From a checkpoint of a small transformer trained on Wikipedia.
Size: 25 layers, width 320, 2 heads of 64, MLP 1280 tanh GELU, vocabulary 4491.
Architecture: LayerNorm before each block, learned positions, biases, normalized queries and keys.
Training: 373M tokens, 6034 steps.
MLP neurons of a small language model. Each row is named by its layer, matrix (up: input weights) and neuron, and shows model dimensions 96-191. Each number is 128 + 24 x the weight over its row's rms, rounded and kept within 0 to 255. Numbers have three digits each.
Before each neuron's rows, "fires in" lists the words (lower case) most often at its 100 highest values on Wikipedia text that the model never trained on; "fires on" lists the tokens most often at its 100 highest values on Wikipedia text that the model never trained on.

fires in: "that"
fires on: " that"
L5.up880:191138126156136134122153144176111163147116115122125092134090109156122079138112156116131178126097084099176136129122126098100172134114118088107145132132103143119155119089103110106127116131106160158140165136138118121140089126153111097102169126104086103135127151095104104135154119098146155080

fires in: "on"
fires on: " on", " On", " comm"
L17.up248:147137137098147149131121122157148119102077140077114151118133072160137145126126112178098150109139106144144066132161150160133121129140098170105095097101128154087165127145154132170085165085135106147146110102076129140105107124147117076137111088103144130133131149113092130073147162101099099138

fires in: "on", "during"
fires on: " on", " during"
L6.up1258:098102132118158112121118127130124144142127169103139167113106058109147099140144134144137135133087115092172141090150177092116131145119135107094111126104132124154101116120160124145137144097121104135169114130122130114098110113091127141127139150136140135153138148122137127092094142085092135128

fires in: "she", "he", "shelter", "they"
fires on: " she", " She", " he", " l", " s"
L12.up1097:139107152105131124165115150148132089134119117164084130138144171153148114132123105126133140090134124111136100145123126052129138163112135147130142173102156147179134143163133067109172103098143165135122108132115134097112121108097112088123122127139110145117145132172147130124106119135150127119

fires in: "which", "floor", "about", "approximately", "where"
fires on: " which", " fl", "imately", " about", " where"
L5.up603:145133081142126144156119119088149154164109122062102106108147106168132093139154149105112134131130098122119120109184119141153165123114128091138112145118127135165113097108158133091118157095185162151153115130158125142121127102160113171149126080161098111084164118090079162149121094140148148135

fires in: "also", "not", "never", "always"
fires on: " also", " not", " never", "ways"
L6.up997:144110117141090135149154148112134118130132157111058127120111132126147096126157132145139105093128071110131091128108149120106112149141119119120118146141151126138156131113099185124133122140108106082140107173125135087102147170123123101155140156131106089116173149092123131145141143135163145114

fires in: "most", "goals", "out", "full", "head", "top"
fires on: " out", " Goals", " most", " Most", " full"
L6.up406:157104094110145094148143128105132159147150181129126110103135151170077132132160153123149124149120156140160146082122109144115093126165091120129119121108124094118136172077109125116093116143164153168138111142120155164078149178146161152164140092106116125100110097145141129133105116070138145145

fires in: "of", "from"
fires on: " of", " from", "o"
L15.up799:120145129130142123148109109162116122157098107090154129152110159144124104140139167083103133148094144099124151091070196159130132119137147126143146126138145142157121147143162124097167141128131135118125114122115117154097138136110122111150105115116098108166144127166101121114110090114114160117

fires in: "this", "to", "also", "by", "following"
fires on: " this", " to", " also", " by", " following"
L17.up329:144136114113112169157109138135161145140063125123145128112104135123115172068088140127152138151121099097140109066120123134115136090134085107156175106122121094162095136107100143117200126158097169109131174124127122141152159088154118110127120138140130146137163133164105129099122134157118152126

fires in: "as", "was", "being", "be", "appointed"
fires on: " as", " was", " be", " being", " appointed"
L6.up851:140162160096132130116118151107152161128102180147163164140133158114090123103116136117159109122133127110117124129161157096150101160091177137124158125120128151124101138129147142083143109138102127151139120155149085126099125142165123172152163119108120116153127135125112163096129129113160098146

fires in: "a", "aid"
fires on: " a", " A"
L17.up685:113184160192120117145155141101098115136103116115162140164174096155102169132129121128111144163140130148122159106153115109127061118125141161094118107159135149093096129115169148126115101120118150122144150103162140147132060123172149120122077134155099125130132115110145158097124127135144106142

fires in: "and", "or", "as", "with"
fires on: " and", " or", " c", " as", " with"
L12.up812:123162136105083070170142155125123152119125129100122113081114154119117119132127135120131091099105122168140141095152140110150154137129098092096130103157110123138140117106157163164135114107148121115090093111152123099098092127150090093130133113122121150113122136155096116107145126128115122116

fires in: "he", "can", "l", "aged", "dec", "age"
fires on: " He", " L", " Dec", " can", "aged"
L5.up295:164073123145125118123148115111139118162109108096133126102088116126112138159117106070126174126170116158153125159127113152134092122125096123142109139143141163145101158100119116181152105158137168141120100112154135142098116128143151132077092138090145142138102141156116122137121113109118170165

fires in: "are", "can", "is", "would", "have", "may"
fires on: " are", " can", " is", " return", " would", " have"
L5.up671:129129140121143115137111078151119107151135178075166078115132139105125093115149116148105171148147088127145159135106105077127138195110157144116110103133101121096106131130128125144131143141160127122146156137127171129108128139134092127104143117070114071107126123157159109085108094140139138138

fires in: "during", "following", "starring", "same", "previous", "professional"
fires on: " during", " following", " During", " same", " previous"
L5.up856:097095130128115102134114169118120122145080154123115156123117150151134084129102134118118123145095136134118143124133149139146136124118114136129131116132170149113158126134140114152102131123084150163153129148134077136091162093094106147144192119114100164147158185106145125137111123122136133137

fires in: "american", "french", "for", "russian", "foreign", "german"
fires on: " American", " French", " For", " Russian", "eign", "ian"
L12.up411:116156108073166136123163149144147120142135149120153159080140097123132126114167082137134069177104127166114125114106110172149170071108109085136103100085111154082114168113157064114149146116114118130076130111159161125087092099137113126134127109072154122163096189127166115090168162119148103154

fires in: "a", "all"
fires on: " a", " A", "A"
L6.up955:118160136102141131137122102147090086128119097097129188133145139165104147108143137083153120127073094125108107130095122081134097095098123120177113073124099132125142191161164152153138122110115137107112152137155145149111103132148151127134078134115125120137167132123114181114101164091171135122

fires in: "also", "not", "then", "eventually", "later"
fires on: " also", " not", " then", " eventually", "ently", " later"
L12.up882:134170162125094111120175147153128103135100092108134114113126100124121077138126122101122049123147101124118129123114142114123146116141149115154145135141094131135148156142137112110140170110092114081115146136142096175106141121098142113146151144143113120122154133103125104137132121137138104114

fires in: "the", "other", "several", "two"
fires on: " the", " other", " two"
L15.up239:113133105129093124179186151114108101111127128146194133132148137165136137103101109128168169121102124178119124083103151115142114108138125151107095118135090157127121137149102146117142101084066112135130116147101120134177147131123108129143085149129077117183112109120108093093143108133106113104

fires in: "most", "first", "best", "primary", "special"
fires on: " most", " first", " Most", " special"
L5.up30:168140146141120173166180118097123097156130147129144097131126144151126075139130091159103101149150083116111087103109115112140127135136109111138154104085105127164129129161102164146102138142115142157100153150106134125149178147121194132159089161081129134113145178117165108133127102091167138165

fires in: "the", "of", "as", "elected", "a"
fires on: " the", " of", " as", "is", " elected", " a"
L15.up493:105103121110142111133121136066151140138072119143126135132139166118167129095122109098095115115090139127106121107128153137133130166114092174135142115147154123170142146139117175111157116140175119143075070094160140142104154140098135174138073152133062138125141128131126151087164146144113109130

fires in: "of", "half", "ten", "all"
fires on: " of", " half", " ten", " all"
L5.up836:179130142179112087129096102122127162155101109125132125169097129162100127162135124157121136121130163100120142112120111094126127181132168131134147098159158097186121073104114123079149091108105134136133159118127103144161107097136109150160145159102113141125141094103130139128104113119133134142

fires in: "there", "north", "except", "examination", "therefore"
fires on: " ex", " There", " there", " North"
L6.up788:157149201131147162154137145143121100124137106162128138105116123148120139135087123099136114150108140132091110115089098128116147153148102169142136090146135129159149127111171098140102095073101121164120111123117118145150091140118110122116142126113133078112123124174098117094114157157141159120

fires in: "which", "where"
fires on: " which", " where", "here"
L6.up1014:107104179132138180096090161146146161115169161071102090132178118103108103111105107098147143138144084052101139145178106111118144139153169113137093148153113135110114140123116135122074148128144154139138123118160131101113084114091112115126131110109123123108156134064111123133114102150121096127

fires in: "had", "have", "has", "given", "having"
fires on: " had", " have", " has", " given", " having"
L12.up879:159107155144096150095184138103128102116129173134088146098131157163126128096141126131066053124141139122143144135110153113114108146110104081100146128111157151149121109142189151130099131117122160100174110118158131112130087121122128103131146158095127097150139128129144106160164103179144131074

fires in: "also", "later", "early", "level", "first"
fires on: " also", " later", " level", " early", " first"
L17.up975:083116151100129121158179162110127133091117160086090108106086104135148098195129148113108148099122117103138102084144109086137161155172130134135132109134086128113132149119093152128140126155130109115111128146120172144122156118168144092158168108115121111160115108071123145144116140133132130139

fires in: "that", "which", "but", "so"
fires on: " that", " which", " but", " so"
L12.up1197:123141131161145122125130130154139137105100111144145077145113079126111118116093157172109148137137146108177134130107081119116175116129126155135097116156096136093131162131098147113127114129123166156132160118123134084160102104096125134137123130122138162090139127091122122107118156111090124150

fires in: "was", "as", "from", "made", "signed", "played"
fires on: " was", " as", " from", " made", " signed", " played"
L6.up804:119102186115096106142141127078147112112100129180168168121134152125119204122208136125131102180089181090093083100142167142144090177121101157085169096134162132151126179105140109132120154168142155135147121151143154095106130152128136146129158103133161137098119113138125140162176115139136136137

fires in: "on", "off", "died"
fires on: " on", " off", " died", " On"
L6.up453:079135167094152153152108124166124079131123127119122144111105105118115122112085152159170101158095092149124153139123121101151137137138082124123131159140150167112127162133122127133119167089128114165108117111089130117069103132135132142099123117129162071099129141176108135103082151098116111169

fires in: "north", "east", "south", "old", "church"
fires on: " north", " east", " Old", " south", " Church", " relig"
L6.up88:141170116104147109103191155090098149142136157119145114051153113093136142131128109144138115106105140126170178153104121124137163128160119099137083133108094128089107078139134122138123142128122139101133150119163119142163142138120131136141127068142098088167125126090132096133168135131130124117

fires in: "however", "so", "although", "but", "though", "software"
fires on: " so", " but", " although", " However", " however", " though"
L5.up1107:133095163141134155096110159128168123187127094074156148169129135124093135148121121125127146122127125137133145159130096104110156105118070083123109148142128142127131106149120136108086136129157116153145116127095110098157117164119110146094121087140105145144094079164117135139119099116103095107

fires in: "for", "with", "are"
fires on: " for", " with", " are"
L12.up295:134149166095202094091140119155152125136086159110134096124121118102109135122109116127128182111089153123125102153192086151105115119109114118182147114087141147128088112122125124131122158133157154118127137065088137114120153113122126094125102129109128160111143105137119120084106083094104165154

fires in: "as", "is", "was", "are", "later"
fires on: " as", " is", " was", " are", " later"
L6.up152:104122150144139119144146125105115107122132134146112169117092117139136155143138128138113103130142117128157105133151102147139134196152137140141146106153107141147153132144127124136067130144132069120115106118160113127134105150135121101134096136090138111142167128121134145145121114144109148120

fires in: "there", "this", "therefore", "meanwhile"
fires on: " there", " This", " There", "here", "wh", "mas"
L5.up601:141149124136173139131115139134101156140098143164114103131142145173116090106143130133123126146113124105114071167122121098174136134140110126186112084145163131086143137122091065106121165128114140131158150123067092164122128115139116102141101131160130176135092140105101109147183138092109087114

fires in: "the", "her", "train", "highway"
fires on: " the", " her", "ain", "ight"
L15.up1279:140094090112156127159150145159139102152123157146116127126102113118145121090102058128097145088158117094140127132103176119134146149108169108133120100111144145108144141154107088159107098067145151143089139087135064139127134108155124177101128039143092130149141118130106095138124137097127129179

fires in: "years", "year", "day", "today", "saturday", "days"
fires on: " years", " year", "day", " days", "fore", "year"
L5.up725:142117173108079083157129126134139159140119169116140141149148112163192133145095143159115103147098124112111104104144131101089147104127080109105117132145132111114144084159143109144084121113145109118129108124123171123128162111108119138125177138059090096158122141071098112163154137130129127133

fires in: "and", "second", "traded"
fires on: " and", "l", " trad", " Bl", "th", " second"
L12.up124:143135104159157141095114135135142107144128099123101108134085097133128150131096124130100077112079075108128137104140076099105113140128151144119132149146139131112139157135131140129132110158154192133075129119120148166144124121105130099143102136120145114117136106065104120150151105111117111161

fires in: "after", "his", "following", "despite", "with", "having"
fires on: " after", " After", " his", "After", "pite", " with"
L6.up1245:119157138134138105134141168125153120143145137129139175128099132136131125111167128098089139095092166111107130131159130134112119083132126133096142121075143100110131133139161099148146161175135119133141118100117125135092084097101103096141120131125132092106122153117144129100162095127136143146

fires in: "was", "well", "were", "are"
fires on: " was", " well", " were", " am", " are"
L5.up1094:161155091139128121098134136070132145138113148128085122149140114145113174133137088085118133135105100122122121117123115148132143129100142150139149089090096127132148153154165097106130113129136075123132150112099153148110097130119097120114130178119095110136125104112129114126156135100153120147

fires in: "all", "east", "software", "worthing"
fires on: " all", "ft", " East", "orth", " hard", " All"
L6.up1035:139137128123150140108144119107132096149119120124133116116153122122120127134128140130119119136156140111158133119111151121115100132161116137075155128124140077161113082137107113093101144099116127172127118163118100108139145146146155132155133071109120091089135144094153161142142133122164172132

fires in: "with", "has", "had", "due", "resulted"
fires on: " with", " has", " had", " particip", " result", " due"
L6.up1116:101095148121144163155110124162151120128096136145130107126088127152133134172108137152111114150150078129139153172087148115134102122150146111093100107138113144167142136127135112131107130114104126136143116128127109124160089096157102105103139105110167115106138156081112148163162108166125106127

fires in: "this", "original", "main", "mainly", "interactive"
fires on: " this", " main", " This", "ial", "ive"
L5.up595:118145122149166123115116129151120153138155081114130153079131144115126125137168147137094152130153134136089139117128133147113094112106118148101107109119109113142118159122110125110107161166122141125168152122068105096086117076103141102123121121132082118142160114147158108143109133106115093128

fires in: "history", "life", "career", "season", "death"
fires on: " life", " career", "History", " season", " history", "ography"
L5.up793:144111119105124156091086131105118097086108144119142116096140155172117151136111093144127127144117129125138110117105104153136158131115132164119139107099110106095130114113117176131141107121065126155153119136091127157143086149127136085164149078110142129170137167131113116178108120096134099130

fires in: "there", "all", "total", "therefore", "will"
fires on: " there", " all", " d", " There", " will", " total"
L6.up1033:133140100138129167157154155147159109162120145139104082117091132153139125157124132117141139114125102107124149140109111159145112159164076184150131127121153126136137128089148129129159128123103163132123155105118157150157104136141106123130072131126163132178144112110091134126158143171143130126

fires in: "were", "court", "are", "was", "museum", "church"
fires on: " were", " Court", " are", " was", " Museum", " Church"
L6.up1021:117115107115127096103116092107163147119158121099156121135183089161090172111077138090131147114130127054149118124151122172169138141136115140150113140093144138137146133172126107130116121113141102175135173144133145186142126121137129152116104105122135168152125112124172170161125118120132154145

fires in: "this", "it", "that"
fires on: " this", " This", " It", " That"
L6.up686:124135101145121126142111133149135142128094083133124097110134103158141077111121144123113119163112108165127134096122130144119129166104112152153093094113145134107171115123103085128142170162148167135118174132080122146175162118126145112134153094149078107137144133137115130132116094094079108101

fires in: "of", "the"
fires on: " of", " the"
L15.up1253:114149077144121151150128146132126169179105119107118144147101129172106139080092171117132124125137166152122110117093222085098100170152135138081153142102097156147115088149126167079141103129101146123108130180127148100125168124123135135165111130102147131174159121145092144126137124103149094109

fires in: "season", "election", "united", "career"
fires on: " season", " election", " United", " career", "lection"
L6.up1032:128135135095133108137098155139158127156135156145120132110168123106117189162175121139138121126085134088111128129095133113097170130108117139094103137085123137088113114138142165182112117154127142145124120123118126137117126162124103131170114124112104140149132074074135116145108142149120134130

fires in: "for", "as", "state", "san", "at"
fires on: " for", " as", " State", " R", " San"
L5.up1161:115139169129133139078158127115138131123135119188102122140150114157113112160127095097142169114141125127113128138155128122155111133112146131141142076129146108149157153150175097150083105099130147139135129105161137114096145113111095169124162124098106121157151144094130149113117117099078155143

fires in: "as", "in", "to", "for", "them", "was"
fires on: " as", " in", " to", " them", " for"
L12.up96:156100120149113112118109112149123139111169101150166157137082139131137146104126150145122153155157126151146175151144156172137111141123131140160148133159149125133121158116134105133156136117141088132074106142140119141096168134128123119117129119118160144110122130137139194098133098132111160077

fires in: "a", "one", "upload"
fires on: " a", "o", " one", " re", " t"
L15.up877:162110148130093132120137143114123126125129119075120087153141131159159098160137092141079130144097073133080098114131126117112102109099120142107135128157083083116109101128139111093148112169105109155126181124120127113109077148100122131134147160122140165124159172140157130048159161143141096183

fires in: "is", "was", "became", "also"
fires on: " is", " was", " became", "p", " also"
L17.up959:105107134109158126144087117123167140123102163132126109167158113143142136126176170153133152154119126120111134123126088150103112113094153131138066099112135095119096159121145116148169103149104098141135122147119182117125111162109177113139130130096101118138108111101130128087126124130170158148

fires in: "an"
fires on: " an", "l", "an", "in", "i"
L20.up421:114111139146139134141121135087116115098076126129105129121133121203090147143132113128119130095091126113191122117141110106126169114143163101156116137137181132130091092102147159107092162148141078138144089125091168136198126122122116141083131122119140093109147131118109110153155071127121129111

fires in: "some", "such", "out", "al", "to"
fires on: " such", " some", " out", " al", " Some"
L12.up1144:135122131125118126100126124100117144078122147121105146149155135109163119148108161103084148152133166112121163095154074166106138130149182135118092097130113148110114132130109103128155112148127146139111114077153118118133131108137133148150145072102117115110099107145149138129167117091143134131

fires in: "the", "this", "one", "each"
fires on: " the", " this", " one", " each", " The"
L5.up710:114071106136121084163100130149154136118156101101169117139119153139114049110132149099144146087076129107152129122106134116155120150089137165156105105107116108153153173121126109125142142138177148137135126138125124123154115134159127116130158150109101115166101100104134145122098146120118121107

fires in: "has", "well", "have", "take"
fires on: " has", " well", " have", " exp", " take"
L6.up634:100125153129128128153126110151115140157154149140153151134130076159151117101109137116097127151112124162156154167085145116143124129147089192104096143150132100131097130131131137145122107112116075155131160088119151143157119149115087108107113151165194097145158111130130096129165173139115135109

fires in: "he", "and", "based"
fires on: " he", " He", " rel", " and", " imm", " based"
L6.up116:089169132189126135136145158088112136170131131127151200127144088140109115156120126159120124100102095148129141131137087090132099135128163126143093074088117167136119134118140098072149133179117150102148083137126162151138094106112134153137137174121106109124116102145146183108136153124087101125

fires in: "would", "will", "may", "can", "could", "west"
fires on: " would", " will", " may", " can", " could", " West"
L5.up910:127136163120160133172141121158136092145089134116122127148069110147153170161143126145184131103148173129158080132136150121128112178118149142132119139116127118132136111145104124099150122106101135105080134175149125140143108101127072140137150151106132127152161098122102152120130136126111094143

fires in: "a", "and"
fires on: " a", " and"
L12.up954:105194129106088119149151118132125130144086157111117131105190136162157146159142122124120134090148163070112124106131141099131120148106142140114081116125119111146067113111131130111128181157141142084120123138168154124131124172099112111107140145153146126124118115171128105106164126156149105112

fires in: "as", "a", "for", "make", "on", "produce"
fires on: " as", " a", " for", "As", " As", " pro"
L12.up181:115143134151136085159121130144124115102119101131153140157135099119109137137119114117111168153118117141125144166135175084115092096095125149120143133171099124110135128126141090120139152106138130134154134130164168116103148114142169098122120111134149110144124119082105135088136113089116116120

fires in: "has", "had", "first", "have", "daily"
fires on: " has", " had", " first", " have", "aily"
L5.up301:101098123151137134160110139139139091138093136085091162102123104152195142162117111076115108115113128134105112142140132057122162130128123120131147082100157115106142132134157141160136146123145136119094158092153151130115113149102132069107106120122123157131163150135130153127087129137170143135

fires in: "an", "ancient"
fires on: " an", " An"
L15.up519:140180121106125129167135161114143080146096117112072135098146118157144140116145117122143155133106143118153111133127112183162175085136106090135132112121093159129139147097111116129149133172155081132142137102141153139128121123139127118122138155119135085094175123127135122133110098142092149164

fires in: "as", "mini", "defeated", "use", "ministry", "defeat"
fires on: " as", " Min", " defeat", " defeated", " use"
L6.up189:125115128160141115123119102112103108136117160096124135103131077137072071113116095111123131189117151118119096124073123155162091133131129126107076103125086133156116106168111119120101149124097150099154088144145135134148109163151124176089141115144106135083142143125140130126140105116160143133

fires in: "a", "considered"
fires on: " a", " inst", " ph", " considered", " ch"
L6.up714:141089115130086108149104120096139163110132094114167102081104146154082139110144104129154137167123142160101118130168098093168159078087168130144132102093123177161135166140130141124142123148127126119104092129138143164158082101168118148134152127123080100159147097078123119159140089131125122131

fires in: "he", "it", "they", "she", "the", "is"
fires on: " he", " it", " they", " she", " the", " is"
L12.up462:133144121122159127145107143133090081153141124133134133153179154088125097105157116159171142089133145147106124129117113116083103120116147138134133158165147142135134120116144149114145122181136136170143122155142128155108128097123115136139134138132169136161183159166096116071124140130151146098

fires in: "a", "the", "hold", "research", "his"
fires on: " a", " the", "ation", " proble", " hold"
L17.up794:125151122116097094133150149149141126118115087111108137124120174163115116118131127114062134133154139142136109134081110146155125147124140142160127134106105103181132136136160164120137130154147106115126096069133123107162109132134119153094163120130122120169109081102115125131155113104122115099

fires in: "and", "his", "initial"
fires on: " and", " his", " init"
L17.up18:127119126153122108153129093159121101128109132094132170143093133093126128152143122114104154152149083122143114154118144152125143144173140135125143167168107166163138133115113129151084116146121142115135141154072128121162118112117129146125158120143151157141147106206115166108175097116077153126

fires in: "can", "has", "may", "also"
fires on: " can", " has", " may", " also", "ates", " prov"
L6.up730:115172149144143168148123121160118110103112134111114145098124074147148134106123107161139121104107102142161117144136155107104142102102120122114115130100140116112138137101138149142138146102109089134113186165131143102137119131121129131084133118102092064148163155157098108116096138088154160106

fires in: "from", "president", "king", "of", "queen"
fires on: " President", " from", " King", " mov", " of"
L5.up947:115137138126094100140104079167138120153122126118114143136115087149128161138131127146140130158132137114170097098103154141090136137146145135144088148127166136125120163104107108101138109113144143140076099091123176125088114112114125123138112110107114125112182111131158122136109110118122117125

fires in: "of"
fires on: " of"
L6.up421:151136113105103122140088111122148119165094108075134144112127117200099094126119105126121142158124120078146148115083132143158117170115115121077127170137122114132132096151123104105123110079160117132138142188149138114094111075119092189142103117133107122115156117117142124126159085086120146131

fires in: "has", "had", "have", "having"
fires on: " has", " had", " have", " having"
L5.up160:139105172132152130124155107103126127136112148082082167092134073161179128128146151138100122108111127151119108119118095116164175153121119133106115113145121102106112149121155145107126101121150086143132135131170150113138114143160135118107104150116164183105113085125169145137138104106137173089

fires in: "which", "children", "that", "child", "damping", "childhood"
fires on: " which", " d", " D", " rel", " child"
L5.up181:121138101089120175106113129157174160093120117118123157149109109104131105144141160145103118170138128131119165122145162107127079123157151135138133094117096142086147146123134098117126119102115127165117118134117125109098163169094136160112144120108164103164134152138139134154101130076140193122

fires in: "to", "for", "onto"
fires on: " to", " for", "to"
L17.up1125:117151114125096110121124120124129125128134083129149157130134118080126151147133119059163156111141095166120160115163161118127116117176126101085154122116152122166110126160122113116092124122081137124114147094171145184107171112142135105115110095133132134128120167136143163112187114125126176137

fires in: "during", "was", "following", "also"
fires on: " was", " During", " following", " also", "During"
L5.up623:105146123147159136114113152101134121138101121145160121116120112131136079125175125114132121108106109093083115131151135168160150145130134150145101152192153153148115089152139090107131142131101144120150097103129156180132116135161136098109171137139113113151138151099171123133134145116126116123

fires in: "the", "but", "that", "them", "can"
fires on: " the", " but", " them", " that", " can", " it"
L6.up706:128131118087127155132104144119125190129115139091122147130132130112112090145114130147108126160143111155133139130150070106077135140146125131113118121130143110119136145138068112110115116145134129136125164155149138133102110151160118097063145127104094097093148184124126184141076134092150118064